config.toml
vocab_size = 8192
norm_place = "pre"
qk_norm = false
init_std_o = 0.018
optimizer = "muon_variant"
grad_clip = 0.5
warmup_steps = 200
schedule = "cos"
final_lr_fraction = 0.1
doc_mask = true
train_tokens = 900600000
dataset = "wikipedia_en"
MLP neurons of a small language model. Each row is named by its layer, matrix (gate and up: input weights) and neuron, and shows model dimensions 544-639. Each number is 128 + 32 x the weight over its row's rms, rounded and kept within 0 to 255. Numbers have three digits each. A neuron's up and down rows have the sign that makes its largest values positive.
A block is one neuron, or neurons of one layer that tend to fire together. Before each block is what it responds to, as a language model described it from the Wikipedia text at the highest values.

Description: Organization name endings. Final word or word piece completing the name of a team, agency or group, such as Red Wings, Air Force, Railroad, national team.
L6.gate494:139136130133168108105154126145079175132114154184166115086149111088172097131143097119127110099090105085126049170171151169159122142091137131098166126125137125170166138126182124081041180165159114133112139156112080154140106132130150130151145135066128141132088132182161096153129160065087136107
L6.up494:125153148119111135139172106105122105033124138134149121122082095093085073142159135154085125099125122112108085145130181141063121051111078171146117182142121119163178142089093050122104102163113145145167112088116106086142103141149137208138153049122082134104113142062116115125163087162132121092
L6.gate1429:131107118087093103165058109062081114060134111145048143095087090143116133150126125105131101127108101112089161110226156156120097087116101129164091136104127098149095133114115097145136133186123140162110058146171140124169123135144142170149157164135122182140101164104089156103101151118167174073
L6.up1429:105164131104168160051144110148110103179148066109152130145124128124127101131161127119085129100142099115140071084151137177122145090104155168108134114169093057219062152102144103090128145104150097080168099118113085105113083067130112127094127153121129080132095104108150197134098100123156157107
L6.gate1591:103098108043110124094102150136094099115154135183133098151110145094123100134136064199058144155147122087137117147163139165121081114130171120183046114133164153151127108152123104090230136169156186083146137119150224090120103131172111102113118202153127134128109143125096095155105148086057115098
L6.up1591:155095132084123115111169125193094095078149127146140135132124160162165085111159097186124116089081081109142162134177152169142061091117115115143080159126102100136161147153087176072194153141155088162161136147154162119119147144080200102031123165138063125125071062121093127122129112144149086135
L6.gate1645:114168130136144142118106088102120143097105104129148148140169150151112072143137133086075099146143134103175131092139102100180120130151119134131120111146112073144103088111100110132181187145183158163148064083210133170103131138132117132161145105097156184106109125124124121145132114155186145134
L6.up1645:092096111155153129135151123089077186142102125135125131094126114128106115133091181133144140124204143122142142190118120104134109069149127156123123086108161068139100097147105137159136158114124141216088102156143128101111218107100147120152144109148114079147122143071104123092137170176181177203

Description: Sports stat terms. Sports statistic and play words like assist(s), pass(es), passing and defense in game recaps and stat tables, plus score hyphens and other "assist" uses.
L2.gate161:133189104143157114105134102170095130097068091123113114080106176206134114173127127113143062101117120092136122137165101143131105137076106153073128123151105106130110151156131141140212129163074153074088109148203086086219107093138166087111105110166137093095154113114137140100166156107109074177
L2.up161:150138141123095165096174124159095145135149104142127135034064133151142117153179142129123118146135100117130146125117110121171100152120132192114157065187091097147071100117156113103176175112059118154100133088139141114173148196094119075127111107141072148057132131068151110061137106150148052140
L2.gate283:121124148119125085083140138110084136108076119126122102128115169107120083112150106137150065117103131104123124165092132150106092129133140189093170133160102104139146090139145141179179153168100136195135124163168074178171104217065139084121082149153134091126096106085131145108193159152124059113
L2.up283:029149108084144127085127079131109081158093113134194096135130083176165200109112162155132109147126059178054160153177136093100136133140087184092125117098122120159099101180137140143138119131116108092114105109123100082118128130088122146146124156165155149128157091131052121121089132093130098140

Description: Section heading start. The first = of a wiki section heading after a blank line, as in ==Biography== or ==Discography==, and weakly some sentence-ending periods.
L5.gate267:137165136148072129179099074091175106215085114186147134166172102135128062084117170140145169113143077080090062201157109140146199172128078149054115086128103114153100127159116177066141092196109094133069071146139100116148181123163090194105098151144108151097099132172116139120101116120130107092
L5.up267:083138166123125131146134085104136071165150146095149146134091127099143164144158081112072106148174108088122111110057149084130136143134200109127172070117133125110090126095139142086144140127081157121089116120174117096154112130180072124133132119110128141144104092133093103122134108130107123126
L5.gate318:155099173140140172128086176138177126125144134151179132176133186158166129147129146118132095164214129043090087123107128137081147107153140111179160080110139132100089113187141149038124127192114134103073130143097145069136164096155130143106146139065183158150151075049202173054097149103103199089
L5.up318:148082125143126119055130131111134129123184188193148081188140137147124092169052118144108085107177116119125130118090090111099137137106158115115240080106136152146068141154205144083148100088122078134123144145123136098153144147097069170148196117124134164129149102088152201070101137095095143134
L5.gate841:121130115189113070089042187143122129201077149115167098140047163104108113136070104123091119063143119120162138167093139096115142080131138147132188090161143150098085118138182124104153159131113108103121153161149068064146192133131104128098162135084171159123113107116117110086112126083106153086
L5.up841:159107134110145079115082113100112144084192112129135138132098180073144141137105180118118097073165134142148104060141107112086147101131095122165171128081089082117103151174147131043130136104127140110112132166149150117124174130045093160102129148072175109128122118184125155108172129058098078181
L5.gate1098:154090108203132146141124116159130136134158118123144175108076107066093132118101116094146130169186099155112108143135165064165108121084123109122094147162157154139139083178158165144120148255179108164131104148139135117188098140103061132118153155130191103168138110109118161085129101115113108137
L5.up1098:200127138132148129111122107172088132140143115080154120135067160121125112140123067183076173065139136136120117165121131015137134195116113198083154115102105183137153128172141140121152151190140131123205082154143137131146155115088104185132186085091128127130138061098185112097154159112070120095
L5.gate1291:131105127154151145121126137111136177163124141058048098119082152112151155165129133118131094139143137111131118145121151050105170169155142145145175086155140128127111153164130150091141097136160136149088143156140179131150164089205134067118171155075160099053101077057197183141087078143141108123
L5.up1291:098092096107078194151110141145171083126107148174121154175148135090122112092126139123158121119134129093113106142082133127041110087144156124116170067167141107158146117089156082126102134138090093046162137145156098154149118123100126171093117118116105133083102138132122147161211131110121151105
L5.gate1405:146137147176082121165111114146147158121117140107129105111122105169071115118107093155099155127132179124119115101135116141119161104118084142142173159121145135115158110169120124101099152102124163117172050185093153082141151099147185071166151165120149128135135102054112157103136147134095166091
L5.up1405:146117167078111114103126150159129135121132147084157155133131162099103143153066097122107099113150146148108146126096098111125102088136139203101170172161066141093145089128107120061154132158184091139156121164176187102154223093146136165079116082097129131127106113128159237210133088087075158122
L5.gate1502:177078144171159153105115141137138130148156104168136115187095159100139163162099111097140094041185090082149089047104161083062189131152177117146188104094131157105035118172131177120105093170101194180125115186108123125148131108158111142129142119127155150145130076089159159073100096115113174145
L5.up1502:163097116133140134132120124134141105125152118144120129147140143128161146088102110086100111080132063074124119097120096091111102082084136160175205115118122120111165127150203155085138115155139130071098147090153074104129130143126097135140116096082158139109122113114149148126087143071108136132
L5.gate1857:142104129139103120129106130161131122151150140168131105182156121123139143131085116116126105139176059103134137094117114068080159051089158109170225084132132085115115124170187189123104104145177131099148109160115190059149166128147134136141157128091185144128169071073152153138090148102039131132
L5.up1857:177078125159115115061098140132163097150124141146151110190114150171135137123080135119125117086158072069141150082103084094036182091120159152148240129109147115120112121175192190074131118142107120100123138193107130081138124127141135123111157146077178143147153065099156129096095103038073131136

Description: Wiki section-heading equals signs. The first or second "=" of a Wikipedia section heading at a line start after a blank line, as in ==History==, ===Group A===, == Aftermath ==.
L2.gate467:106165113124095077121150106105143143137119194061121020141074137154163136103142122145148151170172184186094109088167160148109116099121102101139129129133086115126131102167185126101155173157132130086093196137176097158154084100112162117119123124146088175101150073117136092116157137145185127125
L2.up467:080092156145144104131105111147066144175123150094169076121165154089147176087161144090180173125160144144105110084130122131128141104147129066144084161149133139137137080168157080124133157134132119078102111093150134077133163145200129141132157182095088124110153104101105129131143148133205095106
L2.gate1298:121151185061139121085092088093143094176154102111100105131131116177131178054105103078131128147134097115176089111038100111120135052099073209158154153121158115159167073120161111162102183097151144151134182173135122183147214090166140134215115102108197133106126110111139061146155093125159171167
L2.up1298:144159126104135097094153132080139142161086138086113101170145131075206162141122167209088173118145125145185103125139110128077119128123047112093114089110127123211155084093103116098144179104130132171127159151116080119123137108119125117064132151127208185114121140075086033153139120171174167126

Description: Proper-name final pieces. Word pieces that finish a multi-token proper name, mostly sports team plurals like Mariners, Pistons, Blackhawks, plus street and company abbreviations (Ave, Rd, Corp), often in tables and lists.
L5.gate3:154158125086114102153116115122127157100136163087122153145102137074130173108168094076139101082139092192120131140165179133164088129119101074132116163127146158086110100063172174109130148123132189148204195168105089181160106104093167148129100087120155142124139136141181115114166136079123119128
L5.up3:146143163152143102123103130142104125064085083029153107141097142138112123191149122093110168171139143139080150232152127124137113108162135142117153124148138134109109082096168099165165142110110127163094150123153132102100136124128060162143109171125078138166127078071133130129117115143135098107
L5.gate148:110178162091101163183087119166121105164097140156111134129148102153097060126120147111086174107109137162135116098154143119148051102139092129101085122168149111118130057155149171143177070069155132140140116139094081131093104105126177193108128116105077197075149161121126100132176080133127196109
L5.up148:163099135104133131083127123122101087008103163085125153118137061117171118153164081161150149173158064084134096201153149172143150149121091183143163145121163153122156094045136152144228131136124144058150118152136103104104126117153133134103082117103086109179032105170140135158146138157123148133
L5.gate516:159167120112141170153161150057136101108092091126180145127083060123141102185147144171055121128107139122114104104113105158106098111163074173140091169146203058166138159124122158170170135089159176090145157100175208077133135095133136124116087168100143099134138124085124121116149088111131147064
L5.up516:107157124169088145112072122176154132092097080148181115140166090159205108102096143124098173111095130068110103115200133164130084133117102103139093160121122110116114163108100074146106080154142083136172097110203153116125125073158076127050129104098154086103077122172125161138104110157159106125
L5.gate917:125193074136147072167145089123150120057147077114140110145129153119103085204137112088102135137103071102117185123146136108132088155132063164181148083090150113134105122162123133093178118139126074162174055135120150161075166109110128080162186093129068176049151167155109122151164116160171117139
L5.up917:146119153174176163112122101129100147135072194144130075124138094102112092178154100160135166064086156152144152114175164135103097107106179162108216152088077125152113153140172116144126174111132146122159148179159097141119092113157160162150100122127159112144175070086094146130121182103110113114
L5.gate928:095119130112131130100048130132096089135102046183135143144143122120109108147149103117078119162101153116151121103107111164137119127116166142090120147154127097086120119140130187177180086122174132124156184101177144163171119117143110088132098077079153126165118136126116128149123068019147150134
L5.up928:203154128121092194156083117122114100118120167111129149127124183165139135164141109145080143112089125165103117142108166140081165104089118151175132113070141109114098116163158153145178162114144161143133096093106163119171063176147119178123155149190131137138103049171128103159130129122145146156
L5.gate1092:121133063119092181126136164135067127158148137143180154139085210155152169102145060142154147119074174164050145159127113184153127138158169104097117101135082103167136133061159167151088116119136143131116135085167148120122094129146056102089100173141138131125145142121093147088099144116119111154
L5.up1092:112137124148153166162116146117116112091091105161133147152140137125146185158082147114060137102069150097105150092116156140102145086102176173078117100118109125139128141118115114158090122159140109108135162127201091217108055145151089167096109064155074136128129130207116129166131166096143105132
L5.gate1413:109143102161122088116162120123089121117095117143148138119008163190151138183135141120125182116103098116151113140148107144100145187098161151139134120146116145134112170122190126120134165184115105135068132143165147106125114119135080156095128105089088122094073091164174160134148113152071107124
L5.up1413:091087141139114087111114199183101108137182100148140161167117147171146074099049136211108069074148142158148116074147159089136134126158158087084128102142145166168122113131103129152133123140105163134126155093119128092104087096129070122155193080148152111187100158098121159132131144115077157140
L5.gate1723:160180131087111129159154132141132167111116109135105114096126166131135135128124136065134199172094144135141109187149155075112115092127047168112173130167114136134075139158060128111144115135161126108140175123146145102169137136115092123109105123060113086153093132136132146125190138066079174203
L5.up1723:153134167126150115121087079115103094088112150179101139171074157148100155116152138171136146127076140107154163119213149178113143096113103134175128146137205169173119098171178081157178134152151165148120170149111127148129129084115095076141135121185142076153149116102181100130130127096095162120

Description: Section-heading start, sentence ends. The first = of a wiki section heading after a blank line (==Career==, ==Early life==), and some sentence-final periods in biographical prose.
L6.gate70:173084112111118105163154142128074159119076137154149142135101133133128110180098076092101105096158090083138106059060134084134149130127154098138141065120132167135112037169149120126132113192133130146125108086176084040155191102161155151141063125142117173119143117113140189114150124099121111128
L6.up70:176076122122129116144126145130113130130116145156152089175104137170130113164055076115083113107157077058157138074055130076111132083147143106174206112105138142107137102178197132068143115158109166145134122117162129104204186123138164148162073129104106140114175092094144205127118069060060113142
L6.gate290:163072111093065101149124110130130158179063113140120080176132094121176147142111129110111077120160119075157126097074107083151176073103112098160163107130113116119123087116175186107102134159152134097141085138145079042159150127156176120093116106139114126155112099111122181154133147073083118116
L6.up290:157099096138090104092128121145161111138113135111128119182124137131138107119066121124096069090149078042124128102072092067144121076114131124154182148131148115102123126151215122085083146146142118079153096154147107039174141132161139109125106102130083144125154054104151160169117113082097098121
L6.gate885:114068081179153103181123178131098172124120108195164072138101126112181126158091124107153150138161060111118109114111142148125140137138133121144192119146159081114154105165127141146109089147111150170177131123105085109134171152117129107116102055110165153100112079119139161143140126122187154106
L6.up885:158040105173115161109099183112100097092127090128085067131144093124140139100093137125114090172084133079124108152102112158170121167148189135158156142137130090136168073145158140109119152154098171153110091148142087110162158115155111152165070073166118145135162125123113155125113091103070132173
L6.gate1219:196092113161137103129177098141177095120134148095179116153144100111138095151095136106135131153157090068172167104102125140127175133120105156144187201174166093131119124145200146068139076160153146098124112122184165089131147130103142125107115097148142127131131118140159154104145142117098148102
L6.up1219:135067129139150066119088138137166127121143128137147024105143142131120184119037136118117089137155127095107130055069099120124168134148191108141220163108129165166140109086125126099111116083145145172116123148122160076093178137149119153122122127093174124126138097127113133158076146057045101131